MLP neurons of a small language model. Each row is named by its layer, matrix (down: output weights) and neuron, and shows model dimensions 48-143. Each number is 500 + 40 x the weight over its row's rms, rounded and kept within 0 to 999. Numbers have three digits each. A neuron's up and down rows have the sign that makes its largest values positive.
A block is one neuron, or neurons of one layer that tend to fire together. Before each block is what it responds to, as a language model described it from the Wikipedia text at the highest values.

Description: Hedging and stance frames
L6.down54:575500521480550513471528541492487504522489492430490564515452458534497474539494485543446505549478499397485488435497519522536477472447491556443428468463519454557483543485480426478521539506437504497516438465507455493564523517485557524518497548528497476518464537498506453515474494423451434475
L6.down208:557475543500525510529478525571511523515541513545468469417551477504533502471440454507533515502508463425505461500552477481537480540542494476486533545545605544542476551535506523566444483470464523571541514482477497501449498495497466483471435566527510557440540484535504523506476484478452439494
L6.down257:504476503494505498509559486510503542539522545527535489441492571464527463583481476501511574491559563571490523476509431544480560568538571569494473538511480522505495500559537518521480507445502576430543511510463465516542511514526523414572573515519450547525459504496531518475454508462541557563
L6.down527:483516461566449485483534541519460544530468489518440482560456517474596510514461535498465505462499510538464490522493534421496465568476492493413489458485482463452480519514517467548527493534492545441511488535496460466413445483487422525488446511499503471475482474401399469519457485421568457493
L6.down576:509480446505496508546507442483508487456518518474489508504408431461572466519529546467495535534523463495522518514497464505554525582493488470496397467436483429470444484412482468454429526515482500496514463557495515496533447536457525458513527487445476464449560506462489563485447490521498511514
L6.down756:508528487481518509438463556560516427516474474467536507423429389557451532482494516451524562443488464465477462487543524525513496529426506437504454523461462505519500531502486469494480514540509443568559541467492510460473464434429577505574522474488493481483496498493503517486455433518507543535
L6.down1014:432473555536528517521535415454526481503479513525543465482460558499597477553563460498587492493423480509490518495430521512489473512559527586445540503529572537548519481484547439468456495518555522453498523455510385518491505504498415488548510469459477519477543447501483515459475466487526470441
L6.down1041:461572474502523541464529511541563435501543398525489600519526479513499489434453513572465522594498427488486444491435470433605492533453486558538510471496522526541529547507554515520511515442476414537503484521447495495431533522462531559552457568525439535447510449494578571524482460552447524501
L6.down1124:512511490421546412457485547494526463487514457506549499600520499497530471437540459492427531471567525482444509457483467511513472548484505448541493532543394480499465492488529437560488409485537542467520484461532527516462532533568484514444494484518479507456460538421521544506565491516511535419
L6.down1296:471431489489503542506490489446499472497477559555547477429492512592533514503500533560490487483452511477478536532485575502543444450525497503490447494504549506594491531489471589416564526513581485592552497534429502555477548500463483445533441442480412474511485482419507552564500524475519516506
L6.down1298:561497501460455552483480498527496610440505501477528547540504574451468559559503487478526539523453436542552510463467489509516493577432493466437475502499520548472531454556503471477498436477488506527576488516478407552587493575440495498458469462559561473424551507464531494486524489554508454497
L6.down1389:490431426504478438474524547507502453484548440591564478570523522579428436476510549466514433440498490559461505474533503493547535528455464484560469547504526565504519487488540480534543526504488435501546472494465491485541550504452518463498481507588556473512548520506447405465517527418464445515
L6.down1474:534491451510578506546468517467539526510491466536449504483480538466528532531498511482462481483459506547547481487471455497514522439498491453572506543475559505449602467551426563441525504543547520454484500473489499488529467484537425492464570450445475568546506501462448487513588472504550473530
L6.down1512:510501438456463452502433514591498511521486526447418503493468587544497556438432502531438516562533429513577491538507477482525452558485467486496518509480543528549518528490488508475517498494518559541488586515551419504503465541488530600457459489560549555564460580476478457502435445407467442471
L6.down1580:536472553541464532488475554501469499449567469530496523600486579470499484543500542404503582528496447569526460561516464568465520532524545473526495500471525443492471441454480493494502472537528502524530550480413561551543513551481496564518459414461494532449486476499518476463589572432438471500
L6.down1636:531505470464533460543486603469665515471454463510608504569468484540526479515554529540475512557443414482495455511522565476516525509474464554526493574504551521446533519426439429500480507506453508484486491515523515511491468556459414471512444551546511555480454493561472464534488495511464518488

Description: Word-initial "un" prefix
L6.down366:518512565470481438450578508499501438538479489502467489463479550461473507535394533531445481501471415434486468518429433499492540529477470541563529528471487467514527489407461538506516456508539496507452479477492479529482460540513566483401482405494525504573448597476503554441489501452526476478
L6.down378:517430529447422525524496500499463480483471522474423480524478497511514512574449439467470550439492449517463570534497564449528493486499523572511419537453478469515459493517512417484527524492530506407471478548474549495598475469514515452516509539472451605502469522471457518451541496460488523541
L6.down398:499476458435476492483434524440505436556456541480584435493535489451424509492456559544422517468509533502502495554518526436500518510476507478534474546460456547462515489522449533522480469392498445496473546475487556366495510439580555536548525473454444518441486466506496495459491522498463506516
L6.down452:544438547558476538533549438463484554515500567497593451493484479442483549401500516440560533479452528542453503441542522467449448538557496469503489428464516422552573458418506476542544518470494557492484542521549456476480529534580446533427510509487532548509477502509472495511412467560498539495
L6.down693:513535467522491470466428506509521535490463513540465515496505525507478515533522483525490531464553484571446515539442517530513471568561479484481551525459437513469542474440425418593518465517415427453465505481517546470542488449509485509440527459447569485393480466498501522471534480466551536509
L6.down776:433510555462511509490461530524503457461499507484492557511512472567503540494561480494467496483472534482515541488453393515505476532477428454533436476514471474569477432505559507544497494519451490507562501471488495470460496562504423459530417560531451470500417425501576508485489632549560487521
L6.down815:441514492590533524491525521437511466521489561583509538505505458458537532493500512390467497513583521441524527547554477569474485559474510532551477503529509467472499462477500509472470480529526479554527504496456443500569517518405518523508491532527543531463496525505517450516550503558494403519
L6.down844:562516532477517506481452527507575390450458473489520520455524378500522451543562436510515542541528501501458499516511479521498514431495485457499483420460523504479500452530486463468426534542494501534485466432487503504475574534482466477561431433459478438430543550478448541449470538508496534559
L6.down862:524551452512524465492485504476475518481462505477478479518583468467440426509466563511456410503389547483544480497543531448453517459591440542528576578523536530508409521492498460563528513515492513512470459432508482440468530542467548514464588477427500501519490533529551411497424506475490473492
L6.down936:416549513536563457500461536528454515536484450375520487410535555474447497479485484577537435439504492498511472452397475496528452536501533472433523528472544504512524564464525466494393544474522439547535453577515424535570505509500461515419492506473509426480456498561547506495390475530525498501
L6.down1083:518503465577526525502490471537462528548541436524469503558594472444454528494533521471522520509529541482510509507607457446509517508454460425502457446518550544497558579569472487490534518509504452499493535431519511516584445514510534504513397449535479449448471474499550467527553538445487556499
L6.down1086:484516531403473521507511467473452519465539523478478504533551451524588466501474442404541567491508454521430470511489458465510518494502493494473511473488479491440570534475530555509557517499480510517540564539500409485466527502518512490473529514440492541521437565480508458500492403511433458566
L6.down1189:536523452571568532502531508560439537546476544488482492481509483525480454465483504430532476580493514481510547532537519489490480457425459538486461458425418569528437523544463496477486479519448488493500507481524555561554492459481532483530471520380510548470493482500473491593511493485500488527
L6.down1393:501539447480486530508459480526508488493517507485501538449526540472454438528507571572468513512449507422496476479490499438488515573534507428488524490526476531580483593465517521554531526485460477534521497477559435537526481473491457508447457510495474440477482532480541478560579498489477520548
L6.down1611:459547530537453521504519508525555526548439474588530502456527483522469505462515498554525484534489446466493523496532486520513536503534484501470500491557452501549513535541410493479452526495498460420469518518497493530485482522472535467475494525510484545471476491466491565481491515505505506536
L6.down1698:457582493449513535445525559476565512519533561492530548456433540501499489503531508491518497495482516437577517520524430479528514350482500466545497473466482482529528503408500604531451484504500528491555516506454503448533473519505518571439488432467512451527510485539533441535539474517507506533

Description: Word-initial prefix "un"
L7.down75:536446515557504497473426504528521486450443463494540514533655511466513524533447545493591489451487461481548480505453452520493506450557457491464453402501475467471540578499516475499545506384469486451471425552473554466508542514482540456494512509559543419501508573472516527468506568470513446484
L7.down450:496494489553492540512507490606480449445505474470497518536448457506514496431515503511493489424522562552487545479565484509453436502483482489529445413426489496465509459524479478511508511492441518478533454496430467520440518496523509526468538517466404530541488427548482436493572444544467471482
L7.down1039:459493477511493496485468539533455491446499467505472493546492531515433517464416468522552513408452525431459529536490521558482449522499509495477462564463541500451505513514497506467502541476485543454526541516552496544487533519433463560577556508593494501493544462556529480540499497519431565454
L7.down1322:499534510528520529511482526552486463462447452556513479534529499485494519532516494509468457511599472503550464545489484458507510459547546401513530445509498529541498555482481472479513541471513505532515503570483504528571539519485481519498441529505497505444524561471586546538456474503425516534

Description: Medal-table separators
L6.down57:490522496501481536462517495530464390458478455464500517541546569508487429469502503484430507529449447500482465501541434543549474550496500496529501435477532477527529533501452537521575465470535511517430516469525561536522501492443460476494436431508481500463468484474512493546567526506450502479
L6.down135:458499482491503532456457509502553481568506555442492495465529536425445450467572575525451484491452439476493475434435512426570519469503514522542423461528566481518541530467464482484482503518479506473481518513471484469514522482570535486512456512565442536494506575463466476473470489465513465504
L6.down279:416466509453489412514396493498481495504558489484532517541508494493544527515462481497488502528537467470482508436465456458594505502519538517501547453491504457540553520466514489493501524468504580464467433479489494519468513503428475513474549519525497497481506464509419431556402493489546486444
L6.down386:514511428540508522564553422479544496474440474539573552607515524538480435544551512460476478479532508479516474475449501510419462429484505551546544525524505437462532450438517534536512452471445553468517495528487500502617526468444443582583517465462519480458460512484516499473447526480494485448
L6.down496:477529500455461500493480536583531528512467516440490484564467508512478596531478519477521485533521466503535464460569562471457563522509472518509474450446528457463522510437544532501511583502474490468516440613538515455503518474547506549480554481470419499473573580478506470476520432484565523574
L6.down525:475544522484526536460474461552453447521497434528545404434516585477544621551500513486524504471550505505520456490436457446545557440498542490434503537497534547480505494446421498490515570469516508430523530509518496458517530515510567500561563569499434467507509512447494472476603518518538449513
L6.down585:473506473544480491510485463482513513435503467433470532508495477523497412552440427538505515460450527532502543483445492531464509511507444560547550490472488505464520538410467473544490493595503522461477508446486549490531530504493494503505575515483430409484513494547458466457449398525483507538
L6.down754:431480504496511521492478477530574489494441530515498504575550497474473541456540493551525530547530605515529529474549485546546409550506473436560493508421524504523545402456492575523478516536527453495552503503450424526452502464423533520479497491542501502440552512485549516448539590499489500513
L6.down911:500478493568570517445517497492519412421503595455511480432499432509557474498481486487501410530469496475450509460517587428465505511547477528514467462483477418478439483430508434525518512507536439563485502461492549441470496496569479506476518474453501503488458482481461508542498516518456486469
L6.down920:518498544498448499517514501552447466524558489526500546476483486426490483525437479464442424531454507432438514480502508465557461459497536542492538544460453507517562578473431562504522550508548498511507441519413438493524410537459534418483487488492450475497526475582449446454459495447459416480
L6.down1018:522455544427489494515446470517480509520434555520519454481495507445487474503514520458528501513483557484511545443450478449523497463550468505541512518537473475493549493481541467504446530491521509573502553507402471553550452521505594511471502563541554484484483510586456436497589460511550556506
L6.down1119:469488529552481498474542513512440535499555478515528422500469481512535509549473488561523506476524508518494495451513470517558540445483536503469459549510531513570473541443505438493477426550413553476493473540453481544531517504455479504538489496554472516597536511538520476431517551489511484503
L6.down1294:524460448453413455512594525526546495511479488482510517464492462509540577519486502487488470549539547477535487471498494493437510577492523494461492550549524480456475541516487440456597462488532544425556438436439513452502515472455555533468501527544491501442489495537464475484431470457528545395
L6.down1402:504490477470468506571480396553503516501446550500519531479482454426457530479516471473422483410514531458435468448535477440514512543493391471447541472469489577424461581438473485501547479514398480465537539523446501490506511502471483468509563507557481534488553518494527573548481505482548474471
L6.down1510:498442455454485427530499507542443493560516470452576523552505480493495505549491447470548470548515433538502498555477417540534475456506542489473471499557507449503486494535495566452533504514405536491521493456519541543580470469519497425512449543549459442523494532492526453468514474472527539533
L6.down1663:451495548469544481498538492507592543591542479527521563460487428524543550423448505524494442440475538465481528513507480528525494575527442524524561543450514465527516476487461443475506442462491463533477548495513543495499442518558511504498486509420567471560482440484564487574528527417451472530

Description: Infinitive "to" after effort
L6.down166:500570486499404479513555540469543514480602440458469494447514437435528502444491521535481500427476495475490439468587556495499466503568489489476554485532555423490460502502518589563540446485488505593542531504458525543424476493514506460519542535368487503457491521516527501504477458511520506504
L6.down190:522544469515456504474469474531447494513496475563464494506551394486436495542496489504494552500504495493571500451526468507587580513496489550523540501468519572515559584528477483481467438552581439516484500472521507495534550540461489462459514500537494600505433479491493532506517439512470480507
L6.down247:485508447434458525497538397572527534506536510502529541489568513531533562427452513531511603483524520422497498441417550539492479468484438497484531527492501533454553458415435533477526533444489467529479528463551481506514523420555531479504460479557503462531421502534424554509405597497470515494
L6.down325:525462512481506527499549499477432472490582515531542493520492541489519577425449502495469519463561439434487536449493442487503500556577499479565458391481503444482440457489481515454439492482502576538564522538444494481503504438543459539538513451451489539504511497494465404504568502513490538500
L6.down375:461465483553514465535472511500481494501587490534502515523483553586496443490494503497497574465441445492591479502449530418408517540544554507486487504484556576457536537543454489496467474433529461553468481542580564532532489487542445530522452508589528543489402438564439480478465418543458457486
L6.down545:501499484421544422546434480432517394530473549469493481496532438568517456531514537523474506417471530478506502499490462535447513560561526570462449582513534529437559526475511468523491482504509423481513486485511549457543522553532484493441623584461463502476549476475502460503521502461477551550
L6.down584:501520523531598426511528487518447512501492476484529561567427541484530494461515489395515511528502472496563501486520520535487497511534498460539486488554539442520463579483517518513483452571479466486534520464569518579514454462473578450545482528518459528541491493519562469477519529492584497516
L6.down909:534549523558454503439462489528546534510530461521542515520503546478474524503546509546540520545475433490482584509493438460533556479413626496470470449488474462514524530535527459427450492488495539532523434505517499462501453504480499469416445437452499490505432515407474458520530459508499440555
L6.down945:532458452457497503554438422511531592507529583532469560466475549518489530540520530531475516534513491497497523521391476521469505500476508548481446516456477574479478488495505485471515448526454536475546470537525470476502510501544582566448478470524545520495514482523456572563551434514495496468
L6.down1038:498507506479472505528453549475462474545529532500436433494478519467482606528476549540507436481485485563457472522469542532516583503478512416538483465531556476515535464513412482519548436479452556479467464533507554563547441510531472477513474551446501641485471519496505483420514397524586552462
L6.down1071:491491509539511432517500500534486573492503477520510437471531533507482446522485493501503449461479551550524538521392540458472529467521431509453502548475454538487488513471498479517501530476486535496383464498519385524496497515446464483528456473527539505567523524455444472567490477543483532558
L6.down1301:478512524497520471496506524506468466478448501536525532478502450519526491504511529530581509490567483460537508537490549463510479503445515452588512534480449529516517551527454498552377500540443582451541499515586491534578554451472434521489464453526494513537497566510467541525532508547551495470
L6.down1321:538493458536425480531519564526484534562422467536458574384557539492555542461524544535508518536440448493473484547527475480492513560486475499389514490499469420509560458505395577491537488465564512520511551530469514479499480503489497548529472483544488532530518481513525485505512541488511475544
L6.down1367:484529540513545529512454490480524490552466459452501513497536486497465492491517493527581516541517490531480501505408559495512542495510489529435501434486564536543451500448502470538472463464512559485505492456489587452489463463475505520445443449473504461547441486541453557486508492525594523429
L6.down1407:555538501479471519475545573611509583516482504530458574495484519533490457489487493425537504419537425448498558459489512543477515457484526484503533508505542515483526530563495506530543466479521467435456491452507447479500540511608529492537561537485501543465516567477505498512533513521496505475
L6.down1672:559476505457545501505510536494488512464477549481558509492452527510439448470504506439517522518494434511522551445488605586486521458478483421490540475552458589554441459451481561511509579520565580502473448557530481462495490511550526408462588554491552449463546506477522470539527551496513515522

Description: Dashes in medal/sports tables
L7.down856:477409547551509496475530495522465504544527508466499554490411433478491551499542469500534455474508457482505457396544530510488483542520542467562484480516479541538447504521526470489526551439530495510526501511423540461503459532495424480445500417532604451477485471571540444564520517575469551468
L7.down990:457454477484444516491545477453546552497482508542513536519498466559522453515511515492484518487538520516465507506388415521573540485452491520566534543534512559488473528460497518467422493484445443510482475537459515493496471496433473530473498579534473586502502489502497495517426519513464459560
L7.down1032:532528627529424475466498502446520508530541532498456531597503478483543547474458433465503464553501500457504461550478511501520499466554474480525468475548498540523438566489551517547488417469481429526495520494503568498465530545526540513514545506517457517468511518460550489535533527553525461538
L7.down1324:489508407461454570469447563480536466455485425533515487544478485461509495423491513445498556495479531554416557444507453498562544491467431524550504516471545439526606559473479519508510485486461385497497540451516520530472550552493474494535507479470446556433517528489480523483569482506461536531

Description: Infinitive to and modals
L7.down400:552415553460472538460517471476538492508453476453563531538540494521476493542466578581397500489507566488568508483514497483578559547486520472590481543493475450469515545467520397494503480558554449506529529518455589443470507456515517429488536560492527501526512525496425491585429469538531515507
L7.down441:553506459488435446507578547482515471444461476418536525502522551531514529584532445474560496479570412536489492531438625501490540492462547524517498511477489457513455542416477466510497486581452475510445527476449578545493558496523482500513442566515490482505460489470555474535496487507549481537
L7.down755:515587513579576474491502535455573541455552497478433531526507426503465489550531494543484551489518469526467513496480584490484506563546537492474435486505484411512479458535487469414581462561450515477597525536531619439505500528482508568488475522494475509553498511491484554556455482487543529537
L7.down1578:526478455481484480485474521521485593496539534501543498469503455450464485510517503550545562516479437474470493489386577437493495537456467559461509498477514486487504539492450474440516519459503502513508504490500552505491409404553558526539523502512464548529473450467507539497550450472507471466

Description: Infinitive "to" after verbs
L3.down1518:544581503497497520506532564506503454453592481422473480423415559536479434567501525541466475530424447547431508473489495470567524428539546475483568432549550541506424488442491496534578484564453442545522557576511435494517518461526483525479509547536472481488443490440537512564480490462552470505

Description: Word-initial "sh" piece
L6.down56:447469473531468452511408444440454460502549531544538457487460529515487515416543442480533495487513534415518567502452462568496453454473535537582462474474582529443514471482505470503474505512494521562525449517512523501516461464461443509563492487426530467411484513578571436547453432473466449575
L6.down88:448511399517522519525511514537524531487484564511416549499492468515518440396534608464534467501482508437536502546519481480474474546490515517455488476523482468446437500480428510517562486525484533507498516523561464516533524465477507527474520550451486448448514516489513479491496438460479437506
L6.down113:506500488399491512446465470527475545534496516595475447490485508474535467428406548492469513435504507477508544438517521495516510552562538504544503386514483468492471482528453453537584430517459527569551518562440469533497474468494389531496511539573523503549486532537505403533521532539490501565
L6.down183:513578453531559443469478528478511546528477511492419426506504517458484536533476503535466563555439515477487499565512438541600479511548492570492479490482482493554471506532496458469548471534607492485542434429442519492483483486505511540472475444411512507553501459472526415569425450465490474542
L6.down420:518483549475485509580503535455479545573497415394507567443447453533527423535524519510508502499507534519493547512490509427492519554561548462575580479516514496485470493458543476465538440497443533509482552535502530466526550536511463488495504564442454506457548511444500520545516526533476449448
L6.down675:525528478525431464509512552590509517454576489442448503455525391486494455463477489435523569468578517507488494514452444497494535537521498512585485465547503605445477521451466508518527510497468554589524575527511517478562504429476457524564493492561524497417510530537518497420436514530492481530
L6.down677:515473524411411516499547511436507596504412463507493481458529546486590485460483543487520455516533531477503514506498536559468526481570470437473538558479503544461523485477528502575552491502459449495498478471529532577503479573485489580504491425477508467518498526452497468568493481537553473452
L6.down910:599474448519467409480504447508556450501554541524528479515527512535487518506490457575563477546502458458542555527429473605511485586571544527509450507533590461427518523519495551472486480570427495531499501451543469523482439487486472545517569543546520492524456580553546502475490455503474408546
L6.down926:425464486436587432489556523466497545514464521607468535453512525550513473429530462510543504383450463547493495487504543512505561516426521470509554408542491571482425506452434497533501545523538519512421458482519537454517506515509501477486432513468515514497554451542512449608529564514535514510
L6.down1010:444496585559480499435455536565552472511540474531464523537564520521536450491575559518460497476460378455447496494504505503516491511421504522545499450471533385616487519509373520540509530553486473493402481527517501524529499537501520470469553494574460518550507524462506535541501518555476496517
L6.down1031:520438480502562474550528517483515600556424445486502524574495479510499468452536508502465514651520442547575379524517473558499498558462531513528489552571482459476532507507502457528498524501500520442508525529440497527427523494501492565457494536557493438541501559428491474457476448525544474480
L6.down1039:448487550514489450523461531541516502483482555483434529531511519488425533447483527539459467476495503492542479525538545550513481518447457479497449544513487562490463500453524552539490514462468536427531469574497466492518475583525490530521515530469498483455418516455481534476442441493524468480
L6.down1204:488564486477534535379515504494539482432455489533463504587559517550538478498489483562402540452529460453493505491486432466461481537490511490497506417527446512525515520565481431534494443463466513520441441523522420513448513423452516516444493539475500514435481426522497561503473520410470522501
L6.down1312:541529535495553475512477546465452551551524591495465403515526503511488425482463507524461472446497504539522447536433516521606491429459526590538477491488511443511410562543531480600428529480468526445537517522445489475463492558522455531517499495489495536539474561534525524484505529541502445465
L6.down1314:491486511512384526507492585463511538577604526520473510461493522516455485428487511460514453526492491458428514541442473526465440521444548506538470474489479462528425568525547517476463462445552510446503476515462525444504488493446472562474505447451522463490536439505513431476563489545449501540
L6.down1346:459469446509405572543501495460532515453511533434534507539561526496530566482472450475513539591533502508531505481556520476492477530492500521562506510455506478461531456444551519553519570514436493559589489572457467433539504503508447518519475447545493524487454523458437557551542519498576529546

Description: Ordinals and table cells
L3.down1144:480533464531621518561453463493466505448481503592567528456525555491569450531488502552457525508485503549504551464487488565574460504510491512514519415527537499546550406551592481493504523562528505492499496431480502558453515516530504509608528495559461510486498457496535480528424546542444500477

Description: Adjective-completing word pieces
L6.down13:496481523541420501581512484536523547578490445510529505534487547525422506540498455522534454467511600486496521481530526548552500526485504470530443495535472501572482536518466479506480575555369525504490546481641493545524471546490494509441502493518476554486532472516506527496516482547451521566
L6.down277:501508491577535497467530480494526479509500404519451471543500482477468465424495563522529480545478450426448440497579495537564516490485513556437497529502503486543507548524590463544458509477503588481468443498458492539520483441485466399492488525506443464531499598512481485572551543525542527541
L6.down288:449473558518464564560506460562596524549525495463512559503477595480526532561560483486516577492461498452501579568525498533514494478490467565475455531492431489497483522488512481498509510538463519528440468543523523476514434431511424513511525512533551439527500531548543471531453451491554496490
L6.down404:482547552533458533504551480483495527441492536516454464501541469506473513523559391465519498532520494558467501444465480445458519517450479446519493543455489426487512475507451522413448460508462491521491548496477448521484480502543487481514485543507598493513519543592465469464478478515487475424
L6.down435:499485515471525486486506413547435463497568516470527594432459482449468495465506509535536563565406497478479483468549489498455490437537506479480588433477544529484532422491527510477567472604497476572435492545527589533486472560525467459503479573476520478531522514531468522481549453515535505453
L6.down445:547507527490525473566505534503542521444545496451486501511517568415447489524560468550518443550539499506505499457471529473479554530486499448521501464467503473452392449535541509507467502495480497487534568402443534458493493463490491444597490534616457530516544477508478480454432497500517504484
L6.down474:576495510497487548516515564546459517592570480458579519455475513530573540456471509504447496481525539522488574431492558407539521539519464533479483494516421536568474503441452472511513483456405484507486517399451500543534459452465476488445522499549462475514407522522545446455443465497459485515
L6.down562:454530562487580551512535516531533497451457481456437508486502565503468497379543525481491477494462480478493499542485523509448459547496543512489526521437510497552443535502510519501503517534487542483534579501568516570476443489495487485488471439479537552533524498442553522466377435494520435462
L6.down867:503550445496552529482423500464470475477555495474490502411490460527481467524523462444522539467495521569517476507480556516493456530521446514552531478571508464493479484445556506503493522564497499510524504471458500475471448495544513543459508508518495490544590460510510492506529485527530478423
L6.down872:536513525477499531500474471540557458578537552515525526560525483523498518506562467466545469470517537501423542537481488501469502490512474499508510504539461460547534521534520474450439527482421492496429455537505472553502542433499500499532511530445476503485475428528512484466500487537444571554
L6.down874:505484527438505468509509496473529475535497474522490500409489466554519424483500437507487473510561524487558509502430520525534472471475514452493510498538518482455488505430374507560510482527431538489420452451476459487502491483533546438509500568486529496572466453450513528504514481543505476465
L6.down1084:500469476564523487518514447538533486459447475515439530550499614531506519457455513503450519508472525515503513556486461493586513575499478484470543504476502543522469563527481580449546521513570603515495524539514515499472531482492517454558532463533454470549433451472465481514438516504562459509
L6.down1180:532420518483462494474518493530547518559592473517464488373481445483481431505511447520490568470522442538486392447476496509498477464518462479583522494493481474554531470522502465481539514525522499580541460566561440552507520474536481391430523437535437495518492516482488552430507500462523529490
L6.down1290:452519496488447495492436513432556465581542500533474462534556515510435467504541432441498522503493491512573514514533531616574508521432485468459460499512447537482467506448477467455573501499570451577520463447506495412536458503520476506478504482510497515494524523530521461459464539497527555548
L6.down1483:526507513505530507497556514470551485465502520456510510455457447500557559486449403497486514477505524488519557489492515475448466475570560518521494527538535564525552443520507513481495511476434388551620514429456533490521492515491497541513479530517513523486448519471513540519543482562518479539
L6.down1631:481595455487558459403502578540484488546495458454498448487464523446475531524462486527523526473514423477529551456418583513530530440551489539552519500529492513567487544538484494478468449440471417466481476526450513506512577484476463498495559493508543507523490508507479460459519536454540524551

Description: Word-initial "sh" fragments
L7.down703:519531487500524516452459593560471517509546419514476561489509475531542463507500567457466484473493536449442520541479479556520500440573501438511560496530477537497468537497497491499503446510446472578491520482473479521433505458583527521462473490554481434539526527512445446489428565450484473490
L7.down806:502510475489466545451556510514454515482469459549512452492516440540510462529496477490449503472489521490523545443461537426524563538486549504470552571588519435444426497467426489459573503545476500519575561479516543530485490534487488549446472488531481547467499465501453467564533516483537474509
L7.down1031:498450519458480499501501507552531507541579507519498428579519500502521403508528457554413421493510539465476509473475465564503449495420498465505491524500466495527399466469465545512503443499461430513432517518500535518511437502520493507497502569502479490470475555490426481561567520503550482428
L7.down1547:476497494446520501482511483499518534502508549510429581453525526494599492556483466457476464514504544460559454446532563495489532487528512491472562482546507526449474506496419507515536462544505462419492493392430527490475513484510449488500507506575476554561531458580486540536495583518526484511

Description: Incomplete word fragments
L3.down684:535440499466516550528548514441441496505473583497472422553540492496500464503454511424521549493487448501513526518519524570567440523549497537543502542483571547546475557493469479552501474473490431459519473522420499476419539532581436521445523467548442465498466516500506541431474431591513551566

Description: Indefinite article "a"
L7.down105:491454560486502480467445467511485483535574526459449523500493526447533503531481444487467507534508500451513508482537472520494521543547585484545478478536523507498433464454521562510577506480510456526521524483490516498600551397416473470532497546509455495492443467449484456389515536516455499437
L7.down265:530525572437515407512475471572503455417520435481556551498511442495487530519548546526521530450450471474508543451520537548471592573509504435485557472480503540555556496556495495472484450505474486528512536490491479492407570500539479463541497503515447464534520562445481507505564492523510564486
L7.down943:546494503454523462496525499530496422548513555456436525503468506488517513494476455571444530499517471443479519509508519467528492494510435582499535491486463537531527479544448479478566502484539557426484457516468380545479544521493472466539478525516512526497487493530546524421505486549555560512
L7.down1488:444475541526514573460469524505511467496476491512541475484508475433527454523430522586488470475469540498447499541591479509551469521501494476496529507439429535540498490518547515544537497429524505490459466499552480479473563561494520393533466452523489453473497528438465553488612496524500491442

Description: Adjective-completing word pieces
L3.down1724:547534565454477444548415536500440539510498466497495478470454539484496498501468435552484539458521513507460538520554467462488536525486531508473515521550444563538522456513471434528566448469503454497559417493477434471558514552444538519495549584512481537524501518499485519530474475541450503475

Description: Adjectives before nouns
L7.down613:548402522469496508466534452505504514446563500505459507468557509515474482545526460516505539460452531527515434479491533485557507506447456510490518534475542484518456407484531561479500510512535452504430506539489459501520559487499522457519535526539486511534483520444511541500451502441512479505
L7.down624:494496507505542553523493493494498483479523479548518470460518451519459477471494476536419504470448454508464441544448473452516493472514498470538509495551486561516454414532449445489497597485542532543461457482489539548536493480554450543483526461471517524517492510593545494530538462517547518455
L7.down984:435481551463507499484518458503496505472485523475490469485549468541541489525427489534537462452474506459499475485482478619513483557484457457468497584505533419545500459513550535476547512557437434510466490428531504528492483449435435557485449554530500491495576528524475429484533525496417482468
L7.down1384:480465500500599467485520469440546432498491475505523453456592459559461465513573529537492518516500508527496495502537448490554491508471461561504596468473424557460532456461449513494492520489490472435478543484455568547547470500439490524529489499487516530555460468464521473503504511515575434438

Description: Pre-verb auxiliaries and infinitive to
L3.down1641:518451445442448464510495555433525515489450552458601491476546448555482482542536525520490581446478451514498481442529557515468555511517526441532384500495454519439500585425464463480505526540481482521515504480479488503502492516414467534526467502541444522540478539444469508584581520543447571517